Weights of a small transformer language model.
Architecture: LayerNorm before each block, rotary positions, biases, tied embeddings.
Training: a variant of Adam for these matrices, 8707 steps.
MLP neurons of a small language model. Each row is named by its layer, matrix (gate and up: input weights) and neuron, and shows model dimensions 96-223. Each number is 128 + 32 x the weight over its row's rms, rounded and kept within 0 to 255. A neuron's up and down rows have the sign that makes its largest values positive.
After each neuron's rows, "fires after" lists the tokens most often just before its 100 highest values on Wikipedia text that the model never trained on.

L2.gate164 [ 83  93 126 104  71 158 128 158 148  71 112 173 156 162  90 175 133 131 157 144 144 137 145  93 125  86 139 177 117  67 117 143 129 118 144  89 114 173 155  85 154 128 142  98 106  64 145 114 177  99 130 128 181 141 141 157 148 157 145 114 152 114 147 160 102 173 149 146 175 123 143 124 132 148 107 139 140 105  72 162  83  98 116 183 143 118 188 177  96  81 197 105  94 171 177 146 155 140 150 114 135 105 124 100  62 140 117  92 105  73 160 128 142 146 214  74 162 109  98 125  89  80 136 185 162 100 108 131]
L2.up164 [153 182  96 110 125 130 122 148 119 177 102 129 167 111 138 183  96 127 125 170 137 159 190 158 152 144 125 126 139 143  45  96  70  87 128 110 108 132 164 129 135 128 143 145 148 157 115 124 128 124 133 130  59 155  81 106 100 126 133 112 115 137 110  92 110 165  98 148 158 143 122 165 176  96 173 181 167 121  98  89 144 112 112 143 160  54 172 138 114 113 106 141 113 172 129 100 191 121 132 136 134 181 104 132 103 167 164 148 170 133 101 174 155 140  67 105  70 116 126 112 137  92 125  96 179 146 144  97]
fires after: " was", " tr", " d", " R", " Ch", " j"

L4.gate325 [153 134 119 170  85 176 104 117 118  99 149 105  95 100 123 101  59 191 130 163 117  84 144  85 151 167 102 169  63  90 185 105  87  84 120 146 148 102 126 148 172  88 140 110  97 154 145  97 214  95 159 152 176 183  79 114 148 110 142  83 141 143  87 142 126 124 112 165 101 122 146  52 158 186 169  89  88 116  87 114 188 101 112 126 118 122 116 113 150 136 100 195 107 202 143 136 102 124 159 157 200  48  86  94 127 128 105  95  80  89 139  94 105 158 174 140  97 112 131  93 169 103 130 197 146 119 175 204]
L4.up325 [122 152 138 109 152 127 120  82 134 174 142 166 158 158 117 123 101 180 169 113 131 156 152  98 112 137 128 162  96 137 120 158 170 112 133 166 169  50 154 100 100 159  85 120 146 116 147 166 141 167 143  76 138 171  89 121 164 139 116 126 151  49 142 163  97 142 163 142 118 204 139  99  88  64 131 132 136 154 123  75 142 110 167 144  70 122 171 108 166 106  81 135 134 106 135 130 145 125 173 167 123 161 111 143 133 130 130  56  89 174  94 130 141 123 178 151 163  54 116  95 148 137 170 151  94 176 116 103]
fires after: " K", " R", " k", " s", " r"

L5.gate433 [143  95 117 144  92 158 117 137 132  99 126 103 115 128 210 158 137  95 139  80 105 181  62  81 105 110 123 107  83 154 112 149 115 103 124 169 110 127 150 102  87 166 112 137 118 124 131 170 150 119  85 173 145 185 122 151 112 127 141  81  94 144 138  98 142  83 172 185 160 145  84  92 103 102 161 180 123 157  99 143 135 109  89  84 111 114 166 105 131 141 150 111 117 177 139 111 164 195 121  89 106 119 195 162 105 127 129 105 118 105 147  67 191 131 123 145 121 142 162 120 111 138 110 144 159 112 185  86]
L5.up433 [119 182 120  67 113 159 117 137  84 141 126 124 122 108 127 146 181 152 177 145 117  80 122 109 163 116 172 122 134  61 157  96 167 112 102 175 131 179 152  56 122 125 171 130 143 188 134 157 138 108  37  89 104 135 146  72 102 109 130 118 110 150 144 164 120 164  94 123 147 126 101 112 153 105 108 142 166 134 154 180 111  91 166 123  78  34 145 107 145 177 150 131 129 167 188 150 129 110 145  84 116 123 153 109 115 137  86 109 133  77 126 186 148 185 112 136 122 134 149 125 141 142 108 118 155  88 113 103]
fires after: " No", " S", ".", "op", ".\n\n", "ol"

L8.gate222 [140 152 130 192 157 128 182 165 148  49  82  94 124 160 195 125 163 159  83  94 128 154  88 164 104 160 159  96 118 150 145 156  96 105 134 114 108  66 119  56 151  93 120 147  72 179 137 197 118 110 149 171 123 137  86  61 115 164  88 129 169 178 120  71 129 112  93 177 149 134 147 106 145 131 157 113 138 143 111 145 112  80 121 111 119 102 101 136 169 112  41 142 152 117 114 199 143 134 160  92 189 156 156  93 124 167 168 163 151 133 150 141 133 110 131 109  99 111 178  82 101 129 136 142 111 157 141 118]
L8.up222 [ 88 190 103 161 120 172  80  75 122 162 143 136 105 153 101 150  89  71 146  98 123  49  74 162 138 120 121 135 171 114 119 154  96 129 130 191 173 122 134 150  94 146 122 163 121 189 145  87 178 127  70 112 101 132 135  81  89  93 121 140 132  89 109 112 168 108 119  88 124 136 159 142 118 160 199 117  96  77 170 120 108 157  69 119 141 105 177 175 148 169  84 143 132  78  91 101 118 100 138 143  89 166 151 105 149  86  78 140 178 133 153 170 129 213 161 122 116 128 156 151 114 125 105 169 153 121  91 134]
fires after: " g", "g", " G", " sp", " c", "a"

L4.gate327 [ 67  95 146  89  99 116  81 138 119 138 164 177 184 130 127 144 229 202 151 149 106  62 114  64 174 129 114 154 136 126  94 105 149 167 122 101 129 139 151 125 153  82 122 121 101 141  74 172 174 126 182  75 168 122 168 179 121 119 147 154 126 113 132 211 166  89 129 139 173 154 119 169 102 165 141  95 146  71 146  89 132 149 147  50 125 179 135 142 138 145 127 145 108 124 121 146 157 124 136 156 181 133 124 117 158 138 137  58 131  95  95  96 157 136  84 115  83 167 147  33 194 107 103  85  85 134 148 171]
L4.up327 [ 85  86 203 112 106 145 105 110 161 120 143 129 124  46 175 102 144 116  53 131  93  96 152  15 155 160 150 102 157 135  92 152 120 167 126 104 117 148 153 120 134 153 145 133  96 130 116 129 130  74 140 142 141  72  86  81 140  95 125  61 160 141  97  99 132 108 145 128 150 120 137 119 143 128 139 155 143 130 165 151  86 213 188 150  81 133 180 163 118  95  70 162  80 142 156 115 115 143 115 129  98 178 108  95 134 120 143 118  87 116 169 123 165 153 101 199  49 150 101 103 137  57 173 144  84 158 145 168]
fires after: " is", "ro", " pro", " E", "he", " e"

L2.gate563 [147 146 174 123 130 142 205 167 121 163 103 113 130  96  48 100 122  95 139 180  35 142  82  84 134  76 125 157 133  92 140 101 107  84 124 132 154 125  69 171 112 153 155 121  63 159 140 135 114 151  69 148 131 133 109 125 105  96 181 174 139  73 175  83  83 165 167 209 128 109 116 198 165  98 166 118 101 116 108 151 130 116 110 136  77 143 129 120 122  99 111 111 117 103 105 108 107 137 165 153 143 100 129 133 176 108 117  78 120 144 121 132 136 114 166 147 165 158 163 107 123 137 172 143 134 120 116 102]
L2.up563 [ 92 123 105 127 157 104 136 136 171 183 144 114 147 160  81 198 101 153  94 112 160 114 109 122 184 125 172 120  77 161 109 126 132 118 118 131 141 122  93 110 103 139  81 121 157 187 140  81  96 217  97 185  84 107 121 182 186 121  86 181 148 125 233  86  49  93 140 127 124 114 133 111 138 105 127 113 156 167 155  92 103 156  86 153 118 119  99 109 118 133 163 139 109 111 141 117 136 114 133  80 117 168 129 106 156 144 125 141 139 152 157 115  75 152  79 214 132 125 151 172  82 114 131 139 139 163 146 169]
fires after: " S", " M", " N", " Ad"

L2.gate571 [144 106 150 101 128 136 141 127 186 184 151 128 125 130 158  55 113 147  98 152 142 162 153 109 143  93 183 134 167 152 116 155 165 179 101 138 140 218 128 173  82 109 129 134 155 143 130 106 141 126 102 118 142 160 114 191 171 148 107  79 150 156 127 133 122 148  91 132  98 145 123  94 167  86 162 130  88 105 161  96  76 143 135 105 130 128 125 121 111 140  97 114 150 129 176 194  98 150  90 117 135  77 137 123  86 196 181 161 106 141  86 142  57 136 110  96 113  85  83  60 150 161 142 129 168 132 122  77]
L2.up571 [ 88 128 145 162 127  73 112  96 151 139 106  83 104 100 167 130 126 113 135 136 138 150  79 143 126 174 159 102 185 153 118 140 118 151 177  93 143 137  96 120 132 191  76  94 153 155 132 156  84 154 110  98 138 150  98 107 115 115 139 160 146 146 172 137 119  83 166  97  94 105 158  90 158 123 132 156 137 181 168 148 152 174 164 126  76 149 163 118 170 151 109 138 123 127 125  95 109  90 139 152  64 100 154  85 149 146 104 136  84 147 112 131 137 160 157 120 152 104 119 152 134  85 108 163  85 139 151 135]
fires after: "h", " Sm", " had", "w", " Sh"

L2.gate305 [167 140  39 129 117 137 115 187 166 132 147 155 132 114 176 138 188 149 127 141 165 182 170 107 154 173 151 186 142  93 140 103  86  84 139  94 135 172 140  88 150 146 124 165 106 138 157 157 136 154 134 157 133  97 107 103  44 170  97 152 111  93 120 116 103 142 120 140 151  83 164 189 147 159 136  84 164  51 112 112 126 100 108  54 104 109 142 218 110 123 111 162  88 119 169  74 129 138 167  68 150 180 127 137 119 133 166 127 118 132 153 137 190 168 102 144 179 151 103 140 118 117 146 129 177 165 148 118]
L2.up305 [142 129 142 108 143 146 111  93 178  85 122 123 121 148 143  77  88  93 145 181 142 169 176 126 131  94 105 153 134 102 115  86 131 121 101  79 157 149 122 137 138 157  84 145 152 133  93 145 129 121 120  90 136 115 146 167 108 134  97 155  96 141 115  95  99 134 184 121  87 125 163 108 128 125 111 172 131 143 127 153 100 121 146 196 162 111 156 147  64 158  87 141  64 121 131 100 117 131  99 101 131 156 104 116  99  78 188  70 134 163 164 137 161 181 101 160 131 119 131 175 154 149 139 137 135 159 143 132]
fires after: " R", "R", " r", " d", "D"

L6.gate134 [132  94 135 125 123 216  54 130 124  86 110  60 191 134  81 150 111 120  77 120 108 118 114 116 136 154 125 146 131 178  91 175  88 135 106 115 115 123 116  45 107 156 114  87 117 167 138 115 106 126 147 150 142 198 126  61 149 100 157  93 112  71 158  57  80 135 120 138  59 104 100 134 227 117 151 121 136 120 127 149 159 192 155  84 128 101 161 157  52 158 114 183 162 165 121 123 147 144 167  82 107 126 133 182 123 104 118  91 123 185 100 124  97 201  43 153 101  83 129 128  62 110 159 100 141 169 117 157]
L6.up134 [139  97 123 144 120 148  87 143  97  82 131 125 116 138 133 142 164 163  98 130 151 111 159 157  87  78 106 139 159  83 160  81 144 113 155  72 106 161 144 199 167 169 136 119 144 111 129 121 109 132 102  80 126 135 123  93 120  97 139 125 107 180  92 124 145 106 140 159 146 118 157  74 133 107 182 154 170 122 115 155 174 149 119  45 155 129 137 154  91  52  98 135 229 109  97 133 162 120 134 108 138 172 130 108 132 149 140 141  57  85 187 151  96 120 121 117 108 100  70 163 149 216 105  95 132 102 148 163]
fires after: ".", " Con", ".\n\n", " ", "S"

L8.gate499 [138 103 116  93  91 162 114 158 166 160 125 137 165 165 116 151  86 118  86 141 106 160 170  90 155 158 153  79 151 105  67 140  96 108 190  97 158 148 105 117 117 139 111 112 107 185 135 145 191  88  86  73 142 168  95 127 137  93 156  85 135 185 108  94 133 131 135 141 149  82 110 117  98 104  93 168 102 147 162 116 144 110 127  84 133 105 128 112  88 192 141 135  95  93 113 111 204 106 129 121 177 136  97 128 161 142 127  55 149 141 143 111 122 201  69 165 126 105  77 108  87 139 122 145 143 187 183 136]
L8.up499 [173 175  97 112 122 170 184 157  88 132 118  98 117 109 163 158  83 115  91 131  96 129 138 134 148 161 142 135 124 110  78 175 105 141 102 117 132 193 118 112 135 138 164 136 127 137 151 111 109 139  43 124 115 109 141 108  68 132  91 118 109 118  80  68 132 169 117 136 179 108 147 128 159 118 109 119 137 104 175  76 113  73  60  96 244  72 174 131 130 168  99 165 109 164 168  63 181  75 175 154 134 154 137 135 100 131 111 134 103  93 158 131  86 124 125 158  89 177 113 146 117 122 116 118 125  95 106  93]
fires after: " (", ",", ".", " \"", " Wh", ".\n\n"

L4.gate277 [ 92 138 132 160  97 130  43 103 140 213 168 209 134  80 180 162 177 109 164 132 131 102  56  76  83 116 133 130 154 160  64 134 158 177 132  84 149  92 121 138  72  91 142 125 153  73  93 148 101  79 153 112 113  96 172 137 115 151 151 144 147 140 129 119 125 111 160 102 148 147 111 158 153 176 122 133 157 111  92  77  76 117 118  76 136 225 168 142 144 164 114 111  82 197 162  89 109  95 137 176 181  73 137 123 157 221 133 138 106 116 159 121 133  75  91 152 101 122 144  90 139 101 182 125 104 153 114 150]
L4.up277 [ 59  90 100  84  56 125 150  75 163 103  99 157 126 149 131 133 100  74 152 120 114 135 111 145 104 107 119 123 114  91  63 101 167 100 132 175 112 141 126 155 113 103  56 169 170 100 150 147 114  89 107  76 197 129  73 147 125 166  84 157  69 167 103 118 147  65 130 102  76 137 174 178 148 119 137 152 165 175 129 110 149 149 144 126 135 192  99 181 121  86 172 114  99 128 166 174 129 171 137 116 199 103 136 149 107 108 125 150 122 163 153 108 119 162 122 126 128 208 153 123 153 134  52  73  85 102 112  46]
fires after: "ol", " ro", " pro", "ou", " E", "y"

L4.gate482 [117 120 156  85 156 175 174 137 142  97 138 104  91 131 133 124 142 113 120 162 145 140 127 181 187 121 110 176 150 163 127 119  61 100 112 173  68 153 144  89 151 162 172 114 101 175 168  93  93  60 162 148 106  77 148 115  95 148  98  76 136 184  93 193 177 154 153  90  82  32 160 173  69 140 173  90 201 158 133  77 128 126  73 142 104 113 105  67 151 164  91 112 107 114  84 118 119 136 170  51 137 114  87 148 138  92 109 161 160  71 135 106  99 146 103 168 154 106  98 104 131 124 140 115 125 129 118  80]
L4.up482 [ 97 130 130 127 105 177 131 160 135 142  62 151 137  98  92 162  86 168 110 150 101 192 168 140  50 133 111 145 114 126 121  57 169  88  97 150 162 125 151  98 116 141  71 112 152  84 133 137  80 148 147  90 134 165 113 119 150 116 139 136 102  96 120 120 107 117 128 136 162 118 159 217 134 158 152 129 109 144 131 166 128 169 143 173 144  56  80 159 164 150  69 118 119 108 115 110 134  86 132 145 149 144 118 135 171 153 144 101 120 121 117 151  95 214  91 134 102 142 130 107 147 129 105 185 111 164 104 107]
fires after: "ed", "omen", " t"

L5.gate423 [128 124 149 114 123  81  88  94  84 131 197 153 127 127 176 162  90 104 188  63 126  85 111 178 116 146 115 163 129  74 185 147 118  65 147 172 130 148  81 149 153 111 116 170 118 127 155  91 155 111 133 167  95 134  78 138 125 168 132 156 155  80 230 150 185  81 128 159 147 130 128 100 147 133 170 132  57 164 101  96 127 145 132 120  70 145 140 174  86 140 108 142  55 162 165 216 131  92 121 114 139 132 119 120 137  95 162 156  64  58 162  98 109 125 172 114 170 117 112  86 136  70 113 136 103 116 104 131]
L5.up423 [ 78 134 108 171 150  82 148 104 124 164 129 156 168 158 102 112  97 118 159 123 145  78 185 194 164 134 147 176 165 142 155 203 142 120 121  90  97 106 161 111 124 118 150 145 102 128 142 122 159 105 139 158  92 101 139  51  67 113 152 123 145 134 152  55 136 135 117 155  64 131 139 124 117 144 151 120 137 163 143 106 136 146 136 117 111 101 183 147 103 178 122 168 128 168 120 154 192 174 132 154  89 106 114 170  84 164 125 120 191 106 107  72 116 154 143 155 143 115 108 160 151 103  74 156 115 122 125  82]
fires after: " an", " f", " P", " h", " K", " ar"

L4.gate379 [122  69  84 185 129 126 124  84  83 130 170  98 129 110 117 143 109 119 214 149 175 121 163 134 133 133 105  55 122 139 139 123 120 130 124 109 136 190  95 114 146 168 116 180 150 142 113 164  93 122 151 138 133  88 132 101 183  92 116 136 170 123 105 156 169 114 111 142 142 164 156 197 130 124 112 151 102 110 183 108 103 123 118 130 105 136  78 199 120 159 126 122 130 194 143 161 188  99  91 181 161 122 117 150 129 129 120 122 118 122 140 183 127 127 132 155 104 145  91  76 145  28 151  98 150 126 107 125]
L4.up379 [131 106 142 121 112 113  86  55 162 137 136 142 188 166  79 118 188  83 159 100 164 119 141 191  95  78 118 140 154 118 193 151 130 182  84 154 115 119 174 100 158 100 210 104 107  99 126 201  87 122 203 115  60 135  87 149 126 154 156 138 120 172 142  97 162 163  80 131 120 124 152 113 122 113  79 112 166 148 136 142  69 141  85 133 155 104 145 115 105 115 176 129 159 131 125 149 166 123 189 101 159 113  99 186  24 110 145 102 111 193 132 120 103 127 113 124  91  86 159 131  96  93 176 140 112 111 145 116]
fires after: " P", " p", " Comm", " f", " j", "m"

L2.gate239 [ 99  93 168 160 126 137 145 101  91  61  91 112 230 146  88 106 106  94 122 147 103  84 116 146 201 102  84 113  90 154 151 133  90 124 120 186 142 151 122 120 134 107 109 117  90 152 142 144 169  75  56 126 136 189  82 153 171  96 139 146 155 148 121 114 174 141  99 215 162 152 123 136 121 169 191 104 108 183 127 124 148 164 122 140 173 121 120 179 145  88 158 150 128 122  51 118  92 105 139 149  59 123  59  79  89 112 154 121 114  61 143 113 105 132 118  66 183 135 127 104 145 156 141 162 149  64 149 127]
L2.up239 [132 114 167 141 138 147 127 157  89 113 197 177 134 109 116  76 115 146 173 109 135 165 186  67  83 174 110  75  79  87 122 100 118 131 129 131  66  56 136 134  41  92 124 189  80 139 130  53 154 186 135 210  99  97  97 148 141  60 121 115 108 201 127 128 161 137 188 147 145  54 126 139  96 159 129 162 108  91 156  72  98 171  98 135 125 190 154 130 133 114 164 134  76 151 121 100 133 154 124  78 112  57 107 124 157  81  59 147 134 132 129  89 154 120 156 172 135 127 124 117 106  83 157 135 134 140 184 148]
fires after: ",", " G", " g", "."

L2.gate543 [143 103  69 143 126 173 132 200  89 153  94 114 120  76 123 143 179 117 131 147 139 147 173 171 124 187 123 133 119 135 140 118 148 167 118 117  87 115 136 149 128 161 112 163  77 113 115 139  94 149  99 170 119  71 156 171  94 146 115 157 100 105  78  89 140 175 208 148 180 156 114 119 150  98 114  33 135  92 165 143 127 147 108 166 158 146 125 153 106 166  94 128 115 114 136  72 155 118  88 111 121 132 127 127 107 158 153  67  97 104 133 178 140  81 112 181 185 168 138 111 124 166 110 142 117 119  70 131]
L2.up543 [ 97  95 156  87 139 171 159 173 152 129 159 148 112 153 119  73 103 102 133 106 150 147 110 130 139 168 130 156 203 194 112 145 112 119 145 169 126 142 123 183 119 110 117 181 131  89  80 132  87 177 106 162 150 101 106 148 110  98  88 147  99  41  94 115 138 129 125 187 126 157 140 106 146 148 154 113 148 121 133 101 114 161 142 141 118 103 114 154 150 105 120 108 182 143 117  92 155  94 111 147 183 165 109 130  60 166 123 134 120 115 171 147 134  99  69 123 139 134  70 112  83  82 106  52 142 151 151 121]
fires after: " ", " L", ")\n", "\n"

L2.gate390 [131 119 114 113 128 161 166 167 126 200 133 102 188 156 170 166 124 152 107 205 110 133 131 113 114 144 124 132 128 140 189 110 143 163 111 160 116  90  76  88 103 112  86 192  83  68 141 167 127 106 118 116 169  93 157 136  88  85 135 122  78 155 103  73 127 172 158 158 104 180  91 151 140 114 145 156 104 103 144 110 122 141 122 162 138 156 160 171  78  98 146 203 128 101 139 105 104 147 101 116  99 128 130 117 167  92 137  94 159 172  84  76  77  99 150 161 148 177 177 104 122 142 161 139 133  52  87 206]
L2.up390 [146  97 138 186 160  93 135 160 153 114 140 197 123  94 104 131 153 150 193 144 134 173  94 121  90 108 143 119 105  93 157  93 106 163  85 147 111 118 108 121 149 107 154 114 171  81 141 145 114 171 148 127 101 138 139 110 129  82 130 176 145 145 131 104 122 145  77  97 115 111 117 153 141 167 196  85 155 113 106  83 159  98  94 125 130 160  46 108 166 150 109 131 109 115 133 114 126 142  82 158 112 135 108 171 192  94 104  90 161 168 118 100 144 124 141 107 126 168 133 112 160 147 142 139 111 137 110 121]
fires after: " g", " G", " V", " M", "ab", "g"

L2.gate298 [106 110 128 154 198 124 161 175 108 113  98 155 196 157 169 175 197 109 105 128 133 117 110  73 126 157  73 115 106  89 234 111 127 106 122 159 129  89 137 146 145  78 142 100  96 115  95 127 138 153 117 162  75 140  71 150  60 119 172 133 112 146 107 148 148 133 106 167 121 154  93 170  76 107 169 161 104 133 137 118 107  71 109 161 117  53 123 145 116  67 103 164  98 148 125 185  99 123 125 127 167 138 165 124 161  66  91 137 161 135 122 105  91 111 127 141  94 114 141  52 113 170 134 129 126 100 110 132]
L2.up298 [109 114  68 124 135 148  79 145  88 130 103 153 143 141 130 150 133 137 158 123 147 118  75 114 141  93 153  74 167 115 128 174  59 123 123 130 105 112 124 126  97  45 127 124 199 144 145 119 224 126  60 150 111 134 119  91 121  72 116 171 140 172 143  98 138  87 112 110 138  65 160 191 106 140 110  97 104 118 130 115 120 174 117  57 170 153 154 106 159 117 147  91  62 120 137 119  84 104  80  96 112 124 106 136 122 159 137 180 117 136 150 159 142 101 132 112 150 175 142 189 165  84 139  90 154 122 153 141]
fires after: " G", " T", "G", " g", "g", " R"

L5.gate400 [127 152 168 198 136 149  91  93  85 141 173 116 156 128 183 135 141 104 144  94 167 105 149 104 145 156 142 154 133  36  97 147 120  73 105 186 163 159 139  82 148  57  53 118  74 126  99 138 136 142 129  97 178 180 138 138 163 118 104 103 165 123 144 171 137 178  86 139 135 124 113 118 177 149 138  76 125 194 121 160  94 118 148 130 105 138 120 166  99 159  70 124 163 129 128  84  55 146 137  93  90 136 160 130 141  98 121 170 112 108 127 158 116  70 169 158 113 140 179 121 138 135 160 167 118 124 134 124]
L5.up400 [106 118 164 126 142 117 164 142 173 165 133 142 113 123 107 127  77 103 126  63 154 127 116 133 179 109 157 134 159 137 119  95  76 125  86 198  70 173 128  64 163 146 160 172 155 106  95 143 104 146 171 114 133 130 131 128 147 164  99 125  52 114 130 138 151 101  45 124 122 147  48 134 137 138 123 174 146 163 160 147  99 122 155 108 124  81  82 106 133 171 122 113  74 129 105 204 222 110  74 158 125 186 157 160 188  83  85 202  96 162 148 151 140 158 172 163 166  63 133 131 183 100 141  77 154  87 107 124]
fires after: " one", " part", "|", "20", " to", " a"

L9.gate524 [146 116 141  61 138  91  91 101 150 139  84 147 132  87  75 151 148 166  97 115 104 123 128  75  99  92 147 130 125 113 152 142 139 107 162 147 154 164 105 112 107 180 132 102  46 127 132 117 156 161 145 182  62 165 126  88  84 103 145 147 104 159 185 157 120 243 101 151 142  91 150 151 151 171 106  78 146 134 143 174 121 162  73 173 168 204 139 147  93  92 134  65 119 198  76  74 115 100 143 173 123 144 144 121 167 149 107 113 125 138 143 110  99 150  94 149 115 135 184 121 148 119  97 127  48 174 123 130]
L9.up524 [128 126 127 138 134  51 149 126 100 163  90 167 175 123 126 184  70 153 106 117 152 154 112 164 110 166 135 191 132 111 116 164 171 129  81 210 138 109 112 128 111 120  89  96 129 129 131 115 153 112 114 167 137  92 125 130 122 138 153 160 150  77  95  86 125 123 110 137  85  97 119 165 120 121 129 171  77 116 130  83 102 108 103  84 132 164 130 154  88 170 169 132  94 174 114 164 166 149 134  72 155 164 127 144 132 146  89 145 140 157  76  96 113 157 122 117 124 136 148 183 102 153 128 104 116 116 189 155]
fires after: " S", " M", " F", " in", " P"

L2.gate94 [121  86 115 138  62 110 133 122 121 129 129 153 159 125 112  96 114 114  83 128 160  89 139 228 117 157 178  92 133 114  60  86 106 182 192  93  24 142 152 120 136 162  84 151 155 181 150 105 136 143 130 137 141 154  80 192 192 119 113 147 124 173 174 123 118 197 128 139 143 109 122 134 147 121 147 103 141 124 107 118 118  98 113 123 145 165 153 111 118 205 110  83  86 128 136 107 155 122 146  99 139  93 130 177 133 104 129 183 142 119 126 119 111 137  91 149 109 143 137 143 215 134 135  87 102 112 186 164]
L2.up94 [124 140  59 113  85 112 106 192 105  77 134 151  92 152 109 108  83 130 119 177 206 130 111 113 125 115  98 128 152 103 200 140 104 143 121 127 152 149 187  91 161 137  88 122 106 131 128 164 106 127 135 121 137 119 113 163  83 129 163 183 109 191 153 132 153 104 149 100 100 126 160  85 130 119 113 167 116  82 118 144 166 130 103  82 116 100 131 106 128 176 123 118 118  91  69 164  68 119  62 106 168 129 135 128  95 102 135 116 169  82  47 105 142 147 172  92  94 146  80  55 134  63 182 120 154 116 143 121]
fires after: " B", " R", " P", " b", "B", "b"

L6.gate344 [156 157 111 146 100  91 140 146 123 177 127 139 119 120 158 210 120 178 128 101  92  70 152 163 176 145 139 111 112 163 111 127 141 157 180 136  84 146  49 147 115 107 177 129 165  33 102 140  87  54 151 130 102 104 137 120 160 193 118 149 115 138 165 107 127 191 149 179 133 160 129  79 178 159 121 175 114 107 152 152 120 111 132 150  39 166  94 128 105 117 148 139 172 144 120 114 141 147 161  86 133 133 160 122 158 153 132 144  99 142 116 105 175 182 134 145 135 100 105 133 160 168 142 130 155  76 100 175]
L6.up344 [ 64 178  95  93 104  84  56 157 159 132 168 146 111 129 195 103 129 120 167 155 137  91 166 124 133 154 123 169 115 186 224  96 144 151 155 103 139 101 131 109 100 158 126  66 174 158 137 125 174 167 157 106  81 106  95 138 149  98 164 153 137 161 173 142 146  96 118 112 137 108 174 147 106 150 107 115 137 100 135 108 135 119 158  96 118 130 132  74 130 216 134 117  79  85 145 131 156  94 151 115 113 149 130 181 105 177 182 166 158  82  68  89 145 105 136 113 135 136 148 166 169 161 162 146 112 111 140 156]
fires after: " act", "b", " sing", " b", " g", " art"

L4.gate266 [149  91  97 108 173 188 176 137 143 138 113  74 114 129 204 142 101  75 179 193  97 169 133 147 148  95 138 141 152 105 163  98  93 127 121 113 110  69 156 136  66 113 116 152 110 131 103 138 180  97 138 114 112  69 118 158  89 114 119 171 149 113 109  83 167 142 137 179 159 154 113 148 130 105 178 150 135 132 181 152 108 123  72 103 119 107 142 128 137 178 148 148  98  69 115 128  96 130 167 121 122 147 111 110 127 140 119  72 193 160 128 118 169 102 160 142  95 115 106 107 148 157 125 101 127 106  84 110]
L4.up266 [118 161 152 120 115 209 144  19 137 202 117 139 159 139 142 127 143 173 174 139  82  98 159 119 142 164 148 130 130 138 121 119 129 149 112  74 174 156 129 115  64  99 141 158 135 110 100 100 122 150  92 146 142  76 120  99 165  92 100 113 100 125 129  83 112 137 129  93 120 127 116 198 136 108 132  98 132 119 138  50 122 218 149  91 103  96 143 156 109 151  61 130 130 121 176 113  72 159 148 149 178 100 116 114 179 175  82 184  94 122 158 122 147 174  96 152 134 155 114 133 100 117 104 130 115 112 108 130]
fires after: "ou", " g", "um", " G", " sy", " S"

L5.gate114 [168 128 129 139 101  82 103 106  97  24 172 140 113 203  86 119 135 170 146 116 122  89 156 166 115  97  85 123 164 131 121 157 118  42 142 173 115 124  75 136 187 125 146 151 124 149 166 162 148 167  49 174 167 170 120 135 118 135 128  60 105 118 147 131 112 140 127 179 124 120  84  65 114 137  83 117 152 120 143 128 160 129  77 153 109 136 107  97 160 113 111 196 144 152  95 144 104 180 143 170 134 105  76 140  82 121 123 101 149 116  97 127 103 101 132 129 153 142 124 122 136 118 159  78 197 144  99 195]
L5.up114 [140 152  98 123 142 121 104 117 130 115 112 119 154 105  98 140 100 120 115 136 135 140 146  36 173  91 138 106 114 145 111 162 136  55 115 144 150 146 128 187 162 141 186 108 110 148 127 118 169  97 151 170 127 168  99  53 183 115 101 134 148 132 106 166  80  25 147  95 180 147 121 138 158 111 130  94  93 141  72 137 146 133 151 108 160  77 163 191  85 172  68  72 151 128 155 153  88 129 113 155 170 152 162 114  89 190 110  88 123 153 133 119  99 154 137 101 138 151 214  82 115 142 136 165 100 128 134  90]
fires after: " R", " K", " em", " l", "ol", " Z"

L6.gate462 [ 86 146 138 143 136  51 152 141  54 211 152 129 146 137  97 215 121 150  99  94 146 129 119 111 117 129 111  98 103 120 126 173 190 136 179 159  90 142 135 164 162  79 199  91 132 110  99 134 105 117  80  96 115 110 129 133  59 146 101  89 129 164 110  95 163 138 122 133 100  86  83 136 130  82 139 180 158 148 171 141 103 168 110 129 134 118 142 132 133 128 138 119 119 133 133 134  98 138 197 148 186 131 131  64 128 153 102  42 118 159  78  90 165  73  91 127 105 140 123  80 127 172 110  99 141 136  99 104]
L6.up462 [ 98 170 132 126 175 186 113 116 133 140  95 140 156  90 118 117 152 105 151 186 155 113 122 125 100 135 124  97  73 137 124 145 139 164 117 104 107 204 113 151 146 115  87  70  96 120 130 172 141 146  93  91 103  95 150 172  71 143  94 102 136 154 166  74 120 177  99 173 156  59 160 139 120 145 130 149 112 111 132 108 141  51  95 160 102 128 191 123 119 131 185 168 114 184 143 162 138 180 117 151  82 137  79 111 124 179 165 117 181 134 104  82 184 109 148 152 120  86 147 116  47 136 156 185 145 164 105 135]
fires after: " gu", "m", " M", " Sw"